config.yaml
num_hidden_layers: 8
hidden_size: 832
num_attention_heads: 10
num_key_value_heads: 1
head_dim: 64
intermediate_size: 1664
vocab_size: 32768
hidden_act: "swiglu"
norm: "rmsnorm"
norm_place: "pre"
norm_eps: 1e-06
positions: "rope"
rope_theta: 10000.0
rope_fraction: 0.75
qk_norm: false
attn_scale: 0.125
bias: "none"
tie_word_embeddings: true
parallel_block: false
init: "trunc"
init_std_qkv: 0.0228
init_std_o: 0.0
init_std_up: 0.0228
init_std_down: 0.0
optimizer: "muon_variant"
learning_rate: 0.00103
beta1: 0.95
weight_decay: 0.19
lr_head: 0.0049
max_grad_norm: 2.0
warmup_steps: 200
schedule: "wsd"
decay_fraction: 1.0
decay_shape: "linear"
final_lr_fraction: 0.0
batch_tokens: [131072, 262144, 393216]
max_seq_len: 1024
doc_mask: true
train_tokens: 1260000000
max_steps: 4820
dataset: "wikipedia_en"
MLP neurons of a small language model. Each row is named by its layer, matrix (gate and up: input weights) and neuron, and shows model dimensions 698-793. Each number is 128 + 24 x the weight over its row's rms, rounded and kept within 0 to 255. Numbers have three digits each. A neuron's up and down rows have the sign that makes its largest values positive.
A block is one neuron, or neurons of one layer that tend to fire together. After each block is what it responds to, as a language model described it from the Wikipedia text at the highest values.

L4.gate444:152134115127167107133115147140100086101097143127126190153085172149151157138107112145078133148125146116134128157118134117109127106088171132085128131128133137142109099160104122195122138097097118177143145137104115140125154130145125103149109110119134148127135124119167140116142114126133150103
L4.up444:153151119123117110132141136086106084095126125128145141170173121122108180106118108150122171144138116091160129143154122132129129162080140138116124135127146131159099147137132166136110103108125103123096120163142124102098106144175139110103159120108146123132105114159116115126116114116092160105
L4.gate504:160134140104149162125119122136138125152130154110115146158127171157139160149143157095187162152118170132108146147113139119139103152134131133116117128131155157124126153107132148136123105124148125151121143145139133113098123143129161128123137111119150141123135105166187114173122174148125130176
L4.up504:146187119131107134114099125135100147157182140079127159085128144138093165131091117153158143183150146124051120140139117113154138141159088123124142117148168146150172161116182152136113104122102127134165127188109116120165130131134118137169122111140130108114144117104109146131126099121115104112
L4.gate608:136158155108151124136151143107100105109105145139137126136121143146136110091096110130125144126154121137101095136090126157153129091140200112061114130134124136114088158146135153144088122129119167139102153132103146153122105183144119130152084136106115137087105104117170103095128147119135183148
L4.up608:142091105136156169103124103129078109158098131104156131140154132154155142084107116150156127135150146128172145126100124118159123102144131134114158135163128139125106146161128130150144118137110153147114150111100168160104134204145198160136088162118133094139111110129159118151157145111110116142
L4.gate640:062127134150116141132110120109128114125170151120137099097143136181115122134108091145072127097105117098110063096123149097124148128132170124109157123094152130124097144172151103124086140108131128150116155130121119128127131094158170084124151129120128124140088129163140106124127148138172137188
L4.up640:091135158136121154124113130132089095125107143109118076178116126082104130160112155138124103101075132158128179104124146113149158093135126127123148133136163124102121083118158096141170145150169137133152146144081134100111112117150187131151121128154153134121155131081149168130125144090082130147
L4.gate891:179101200125143106122126091146127094108096167133122125116116143150133089111136129125157147114087139067116110096128182153118084088115169126151083125166138136138116101148125145094105125150118161103193123151089171138149121147159129139113121130129152164169113134117118152134109145082093133110
L4.up891:112117139136152131152118154148131124107136153128159121112126135152134131084131148199119150133153124089123091183127089144132121095163147171116127152139148118108142144160116129104141140124161158121139106144122139148109149136177134142111143152151100154109155108143164122103122131129115162125
L4.gate1128:177112106150146128171164112185098118130129134120113111108120136137083117128099163104117107097148131169079151164135161087121118148104141176138166096156120121137136113117147126109115081128136129119151167128112135155156128112105118141110142096089135122114145161181102121122115170134130071156
L4.up1128:138088124137123144112144093106093141143118107129139102099128122117095087102108140135136149122170118103121117146133166131129160090130132123140129132163161141103110178117161137085130117132116141143106149143122118134120125160114103105059143135127180131136110119113097105109162147128141121116
L4.gate1353:110109131162072112144103171115093104131113117153109152141111124108131150124106142125132141155112139091136158162120165063153111165114128127133133177099122133127173155107162140123136100117135154118131109130142091152115135134118127120173159126109115098143116110137105127106122113123182179127
L4.up1353:153120136126129125129139131167141095125132086107143126132180098107124089085097120124154096118143128159143068122137114118113108156121142100110089121126106103138111135141148146131155180107075181141115136096152153117124109165129136119154136128115152120116177126126106139116151155122090131113
L4.gate1632:101102157161109113115088139136105152107130151139106153152139108147108093117082131141108161139148098142119091084118121140145129121133126123101154141131119166157177178123162143136151137110133103152171154145161109119126116183145117109153120132092163129078130140178119154129185135129125094155
L4.up1632:137122114123115143088140107108144134132103098122123105110136100128091127138188126121156124107134120135169124091150118130124088096107144107130141156110127142163112141141129103142103145166117133134112136147134099129089140139135187123109155105148126121101109105099138111118123139113132170138
Responds to: Units after numbers

L3.gate8:133132097137133163109144127118114100106125116096123118151101139149098112115123163107113137107145172103131132107112108108156125097107121139113162128196112099122061073170120120112134138170141130120082145139113153111125147115157146156165100147146128113138143123119123163084141117098131140098
L3.up8:107149163143101132133122171111109138077088140111079129132153111097131133128106125096132113122101104120086140142143139140127112133179134125167171153100088147126097135126094145109108160128117117131119078109155172136082118117121138131121109101146108093179148120147143182089115177088124089117
L3.gate317:120120152116096122126166120087140131074148160108138157124120127145144134118096093102118162130103078159086130116102117143148140107177096108111088110101145163121087130123126109088144125097205139135134123096122146154123089103084119128117100078134143070156167107119092108122142133100137129146
L3.up317:118122129110124163061131156110100107119172111108135159136103133122120121106113121083073150118110105174141134122079099127118085140134135141131108125137127129133147119129099131091114082098127124117119099139091107107120137136067098163103100108146124133130109162137113101148094108145100146135
L3.gate1002:107142157147111145112134128132098122110140116145094084117128096156161169134114146134122138110127127089145129144097114123072101130114117099111156113100139131152119135166135138170120121101086110152093121123174135128111143137092140140147193111152156106146094120165185110117132137109159161146
L3.up1002:142108104142134098146112107114118140121080126156106157141135110179099135111135139165131150147106149096111129159117117112103103112149157133107130102165158150139093107152138130173130148096151163144134101129189143149173120111112091139126151130098117142115111142116116143110129143100101120133
L3.gate1191:127087127084148178150135121104136122137121117165142107104160127152128111127117106152116115099133110099117091150115165108155103136145124089075127114127158145095107105153105123146133146126157158090111107179120144145096144099112113117095116079152126126125141075149113136159104158133091098163
L3.up1191:162113118127152133136102114131115155081158144114139162144132123111123107099124117094139141149150135088131145141126135129139124160157165145090104094107131159151121093105080127125116161158145134136157135122135137183112111116117128120121143094176162136096145104092097107121149155119099117158
Responds to: Counted duration units

L4.gate36:078143126108098108125092125130136131141108127112154131159085080169108130158140117095150131121151125116145149150122110138136158133113156075157115134139113142128163133178115100121135112123127139147141096146140144119119145147130161108053144150160149117165096117098156130121125132087114071124
L4.up36:085145098096144137136083074135113132151138125143137128128112157149112124136080149113136112107126139137146138110126135168135140092103130116136129142112147131138120115124164084118099140075099103111118099157118148119112117129107125131140098115123107145110112138109120162123119140122157106143
L4.gate429:140109162098134138120141123124154139081146145108145136138161157133111125108131125123158132133160164081121135130117163130120114110146120135122144127125089093159161109116097137055125155123079126123153111124116136121095112136147143103123097135149129054129133101148141109127147076085139164177
L4.up429:138134143097176146107127141130129118112114130131152136174137129163116109143109108133139094151084135137148122122119154160127150111151130110105185108107135114102125100152135100143100124132110139122116106105128125145077147160100152135089108108138140104110160167153119130159083120079187126121
L4.gate623:094109129137139135143134110085152148089135097149150111109105100126136116120141117136156087101110126135155151074133119168165156076156108116089130130107117080124129154146144129153159144119159084118151147125128172132113171124100155126157108111108118121092106142150098134140146143160136119175
L4.up623:116154116119098127094162145057131148125106111116142100114118114106152158129136112129121113123111128144100130110127134108135123134151098144090133144112128135126121104098140140139125116099141152092130121138142130142103159105118084123116116134132121107134167122120139130095130115123114125110
L4.gate705:153107100052145134120119137134152118143130111157151112145101117114140165148137118152072157073121120114174141124110130130100158109110123117065085114122116152123145153126111164170092125116120112126130142153133118143087095159150127119131129109124123146137124105085178164159130119096147085136
L4.up705:135117157134089102101134145174124141130152071113136135130126127130127089112142089101094088156135170158151124120112127173168147106109112142138185128087110145152104147093134132136106111098137081148146107126125086152112111144126124102122152092130161092129122153156161131113131165144101105143
L4.gate785:124133130087134112168123104092131152148144076112074093082148133118105136166118109150132110114172135082144121123154150115136138182133093139127180160094102145102171068117138127132145141161146149121115087119100135132120108141153111112130113173122124091107107166082126081158162119118106108109
L4.up785:107189152122166131131108100119095108150128069118121101114130138112140106125143120137150126109131148153114100121130142162124096118111131160170156123079091144144127103110156135152148202127114099070128143116118129128142186090116169136086182094132145136084127149132137082169094116190169139093
L4.gate1253:172155112128079161152139144124157076125107158160086115157123131126146124114120126114105159132097095168136183067114137117139139155093143152140116171153115122111169150149099155072118141115132167164135117154118118078152121159153144123089155132109138135155128112115128151057133084133114148121
L4.up1253:149138113128166108138156135114164125141170111125143156124120093150130145165101148117151082139127134121129131151145149106124140102101168106136112097092133114132096102149145105156144112157095125104133111108134151142120119146149097083139122109148111128167109152127122146136098123130135093134
L4.gate1289:143127123097123146151109108137128105119099126145170104150154155114131128105136130109131108122109106150204185160128123110109151160115142114114120118125115166104130155129125094156128165124157136100123160091099142111157139092159115108144137104143140097117160062121099118113110083102138124107
L4.up1289:148136123121162158115162129118105128128109199151100089158114153174165152113153156113176136134088182123093144117149144142138127134120128155123113134103109075094127111131145124111128133091095138149156129143128098138095123156111106155103115133070119127123148142154157117126112101146143170156
L4.gate1378:126132141087112178112150105133085157092163162082123167139152071120117191123132141114146124165138111119114154086093149168150095154123116151133077075142119112171138139151109138121130121113171149121123144149156097131123083124084139155129157122150103119116123103114141129183132147138136129125
L4.up1378:134115094155095133091126148127116095116146166162109123158118120118151130111142136104170093169163133127120127133167153115157118148160138143138093104145108153150112140133084103096105148125167155154121156100112098149095140121125155105134143132154112118090117108173106158121119091117144204125
Responds to: Number-expecting nouns

L5.gate1426:147113126099135148140123087119137119107152116172156114062106121126104114116118126128163128177125166116073129155119109093087151128149141101148165124111124154108118160133142131151143121102153126122161108143108133098091100086089132106171164104122106174125143089161131124080107098131113093184
L5.up1426:100140141096190172120106134154134164121071135135114138155134133159079089164128143134092119136083107116102127165124133097173111116133108095124114141169132129113114158102099117164143132126165131121163089118102130087099137101103146102128148135115119125184150130106127121109183134129125102165
L5.gate1461:107139118089180104116124068114080119134138149127149121166145126114142133133110096154155162146061074130130151124143128105149110124145129100119134097113059154134134144128153135089107129134124142124134140136120115090129148136149122114147097105172125143132123141161116134115120158125128139168
L5.up1461:103127170110146128122143131147137105092126135122070133119157087106133103146134065118078110118105135114178148132084155083131141116153137135116136165133150171150107146067095128143111189102148136109131140136131106082124108135125148151119127129149146094169124156142103121113142172117162143133
Responds to: Elapsed time unit nouns

L4.gate11:134107138116135111108168125121159100164120091171130165148127154142113102138091147122091112110139120163104135108139115107159115081126179181107092102125141132174128111145080127152165127073111152128119119114149103122134137075129126134107136120134153071119087123134113125116122106162120131141
L4.up11:182147112085096125135148127145098137170171123114094148124103113141107143114144107145110203105107158130142102141142112134089086148147116112102141139133121143111124154143174129140129130102122113122112137131140112131163132121136155124128102106148156147169150122122109088118145152141152082112
L4.gate191:121109164110109144129142119145099112141153132107084136118138099100088109142144116102158124102120142162091171129121108064151084127148109104128115124165133107138142147126092158109138121149142131122124109165073141133104100089139092160148146143134140088136133176107093125165115106130120128125
L4.up191:176142083153118123136146130122110145149142128157140163109171117172125131112128103147077119116129134156137156156106085121117119108129063121161139079166127121115111133127095117134141159114135143170152153158115109123080172137099119106121133108128151149115158153125159070151188158136118152166
L4.gate204:149134159168102120080125143132143133168127084113173146128094159131141141122117068127102139152125123162082168163151069117112105112109122102135146097128134128098119106120095114125109125173095136151097139131180097134127133055165112150116114140122114146158133132121127120139167113124137099143
L4.up204:146115148118131147111148174136085170172101105155119157105149146114107143128103125140153127123108156125100133096088125135116157128176109097140104127180116139158149119115146116069143091140177147143143133095137141146116122074140119151167145110095159111101094149103138124082136145150155133138
L4.gate396:134107151122134081121073146131141082100075147158091169143157087153157132157119125185129166170115098125143147121131149092120129143099122104134124159139138134120135118146065152107127129180127091074096129092120167144090121070111159110111141169067115150178146141114103133105140110105106139117
L4.up396:170101124128129093126118146110164096106119127121121136137134081122090078124097116138121118159087133153116114120124117116093123144133118129106104133131164151103127116142154175141146143150158128131131150094139122137093183066132112130099175143057113158113146113139122136131194124138116119135
L4.gate588:179120090143119190131146119159149121105161080159146103144145120107108077079071095148141108131156141152111153099122138121167107165147136173133136139125080136153130119150176147158136109165128111109135141150146151120116138112142127105150135108100170130112138156160134168168143127151132133127
L4.up588:150174128152155103105129142098138094090103139151140126146127144141121103111131121092139119159123104103105112118113149115130127108116141102110181109085118114137164157139087146083155109121129149132129133148145114129157143143108105146146142132145130128116176170107076077095126151144090164129
L4.gate968:125156131151144144080120173134125134129136096130122138140163113133141127099100099125155118144141130129134127145118125107152111140090140129113113167146136109133160115140118161135132133161140153140069130103148107136121142110081150118119060106065165141132103125124104084136168151107126160119
L4.up968:131142127169123149115166142135149130130150119122153109186148128149109119129100139126153130155138108136138131107160142121155164128105117110104104160132092129122135114116071153119134158154122157175144133131131113112126124166130118166114110162070154160133121137131130136151179139099138156086
L4.gate1052:152094146140127132134152154152173112146118106132141137117126109103140107159067138104102104173121125158145131141111134104093167115144134139169099105130135111135110124087139157134105105144129158119128125123145116132095127085098150129175137129085170130142125138144142150097127109110148171089
L4.up1052:127150207120131143133132101079140129105134112119085144147129132143167133171089132101154125140142139171132101145148128087119084077137124121139140119143134168138130158126072173107092123119108121109114124140091128149152105133148124081075143156129150158146175143087131130116135156162157129108
L4.gate1652:105103109127121104119081074158166071140105153147087106122071139106130133134108117104111144155093130136164119105159107119083123114086075127184117073149182101145101139135119142116109081087118128135109105142101143181125143143176144132151110126128099140144150144124169121103127173164122094124
L4.up1652:152094149093162132141108098126144123092138171111101167150160134141130134140123102132115163144067139128098136182151155145115103117145090148112195154092146140148114144156109179194097155102124137081122084142178129100139158085121147136140095101136122125147127116093125105136162175120117114164
Responds to: Parenthetical phrase endings

L3.gate476:153154121039138096129124101111110115119077141164094161109093133135204089093097090164151123126127139118148181094120122093154070150142100089128151081129092118105145168135148126097177123160073117151125124127163121126128125118156102175134122087091136125117122086148137126141146122099086127114
L3.up476:176188139102079122154163137125136143127127111117143152152176106126164120161167108132124157132135090154097123092114106103132093155149126112169145113126101115143161120122160154144168132091110157148123125118077104146125141130137119072132081114131100139140123114111136122164124138139154101135
L3.gate839:115125141127105108151149104119152137127145147140123119105143136139115156122130106111168111136115124146145139124124161117136117131123136107160147148138118138124112106111118156127123125116131109104136096146137165119108118160105117136126199150180131155163106148159103117123111136132134132092
L3.up839:158114128177129130171133081129151147124102140126122122169098123149122123128150108141138146123129110138121146096127137174128113133164118102073156167150131161115169124099121144102089133121097132110151166145143117107142123104113105098133129117120129155097138093174140124150108147178145120105
L3.gate1065:093147166134111126144112169119108112145100163148088106109128063107141123162147117100120123121111086126148142116118154154121125145135105109145144143138154148192093179127099116115126090124111099148094149121139144104111130098138101166152112125171115096099139090129168131160130108101121151131
L3.up1065:132166140130126107065129099137117121130124121139122113101118147128154160108115118081117155109149124132104109102124117107161122173142115142144144137070099143104119132122164134160119132139103116144064151135134102053166159163144117113113110128122120132115143117126171062123140142154123109096
L3.gate1331:140154105140126155128126126130137076103115139114099113105136140125159127132133154130126124130125158134124103113127121104152115133098123102148123144093113139136119166131156113159132101178127155130126133116167141109102155087107161169137153094101128162117171103130129110152151121162138151150
L3.up1331:148142159113052131116107150127149103139112129138117109128146150100148181151118125114169139181123079134120101112131113106126108189167133153124140103120115133134127127110129123106151120099145174107141135092141138125118130127096137110135150144114134151128115122138170141149143107095144137139
Responds to: Comma before appositive name

L5.gate1000:109119108128131121149074121091174106148123132107106147162130111119119107155127139080192118104131117131103128154143167152140082111132103091085142120144134128155166105119088191099152168112097122073099151108156124168152126120145166153145128137165175152103120151144152115163126124150125115134
L5.up1000:170126142111132123152126123123112113141152098123149175104109144156106124173142101118113102177108167154096116174129133159118114150147127128089161137143108125105155116077135122156135135128119143106136152071111130120114164172154148120140112144128108113127136108120146153149105186144135107108
L5.gate1341:125089166128099130117146111119120094123108126126112152128158127129153124124083142144102088153144092183108138144126146123154142173167123097136119121151105127140141160135121137133109136090105140080104129119110144131093150115127149104156162111124130123073130177090108139155101098161132085137
L5.up1341:112127120127137123101103134144153127143097105115132121130176128151117115116162154092136156126098107143112107159113151134103121184151134100127119128170125155134101106116117183143127135157077132141137170092079141121125136104153140125166152121135127110134126114095119133132080133154089164164
Responds to: Clause-ending comma

L5.gate202:126113112108122141127094110143115166149163140095153096149140117130101119098116135146147126119132149126127108149110123183127090165106130127140112129130108108099126128180136092133113140091129174102126175120128179125147108136207150134144143139135171130127144117121134133113154138102110152115
L5.up202:147105138112135138102154122112127115139107094116164134114148179104108094110104136146147155118136177143130130161163150133125139119142137145129201118139128110134132159136176121134116086137166150125181109120107163105160125141130198096128107099095130159104127165105124144150099134098121160149
L5.gate365:117118172156154108072150147155082097095125141162079164112121103126148161097087119144085165133158109137145108167129126158163142128145133091139125113128127171142128119127112132145175134143131083099130133092165150093094113136137143131107149142125170115143173105112122139180147101120142138097
L5.up365:175139142179134118133139112142118111141086124101169196158140097106089123094121150123083124136142112132119104171092144124155130126109135107122105108133173152147123186129101099084125156098143134144113117096141083125137175098123110091137159129125145122050129122110115136130162140127131138135
Responds to: Infobox fields and word-fragments

L3.gate480:139131141104146162150161098106167139092115136173152084122148146119114097095101145137150148179128150106145109199129104112145114123117121089168125138136163136100090107093149154111127116109107160130096121127121123153136085164115103109108108133079115177153115164094116129081086119139139124119
L3.up480:146140129172139155167108130121119103138103136133116135171120098151073083091127124154165106130126148129136097123119101108098103135141159138149105109126146103107112114137179155113143147111112154119132125147158142101114112129105121125133134125130147128184111119126159141080144148117110081157
L3.gate998:150101155082123139069092166119144121098101096113119146177129122132131096092090091108086114133167100148151133131095133124125160116100127161149136139125146110112146117162154129135091135130111124117177132169128131109140127129114130129131150092092135145133107128115155103135180129098119112124
L3.up998:125105144122119125085065144160099152125113124088123119152128097128146186107110115144137166167133122129130105105146165175115155107138156171151137100160138108109096140129151134109084114126130093170090096123142132089131117141158118082125132141154189139141107138137123106153113148105143115114
L3.gate1091:186113123169092148109193124115078128100165169140117110139127123036122142140149107157145122121112118138124129115129125158161162157116123117105143151162097140151141133115135100117100136121176141132079094109149129145113117125139160111136113137098128124140145150134153149104115108167143147121
L3.up1091:154124129092107142125135109112103167116102137108136149130077108113091131159107166134137118138133157096121151121126129104096131102120113104119130158138142088124147147097117110116126136152142124104139107092129091065142084148146113166127128106105100110145149067121086129133141136107121092117
L3.gate1201:125106106103111121127135096079169161160143145184091140089153125146143118121088193143149128067185116119139134153156108136133150139110134141106155109129140108158106149116148124142113134117146097145094126155150141150173149132126150103147138089123144124124121151104056147121173148108098129114
L3.up1201:092089173199122130069131139182134172159154146119109167108120125169120151116122140124136137112121107130144146153089129134160124133165153157146100144146149138161120145123129127104105144151069108093138139119116072138111102153093150084069081152141139076119123098111114102104157144150146127130
Responds to: Formulaic stock-phrase tokens

L5.gate1148:096139137116119126149105139169122070146162121125113118131080076144120121133117140133136120097134124150109130141142130110146121133163125138150149149128142132121161152135099134148102161118138126119144109130157137107071103105134134119101094164133105118174095128085136106154097103183153117120
L5.up1148:125148123073096168093174146123197143114117111109095161081110170145102122097112108102121111130111143198133137136075150127083101134131096098131132129114127127149120128113109129106121117090148092153099122111173155107127122114115127125112142134086072101121139142146157136129121086114139125133
L5.gate1445:117158156111132127099111133118116132145138140068144140132097117169110142066142134133122128113129123149145152110085118112105116159102119109121088127146076103109111115156131109106120079132128150175101078112163121127125142105096125111146135153121136118133132123134139139156118134069102101132
L5.up1445:088131078108109173109141150107104132128135115085145136089153110048078118124116106173133120148105115118150109119106127080115093132138136123157123132174112186097156100102145125103145127110126086155110133142145147111176147166085129063137110093160168103136144153136102103154107154145135123097
Responds to: Start of institution names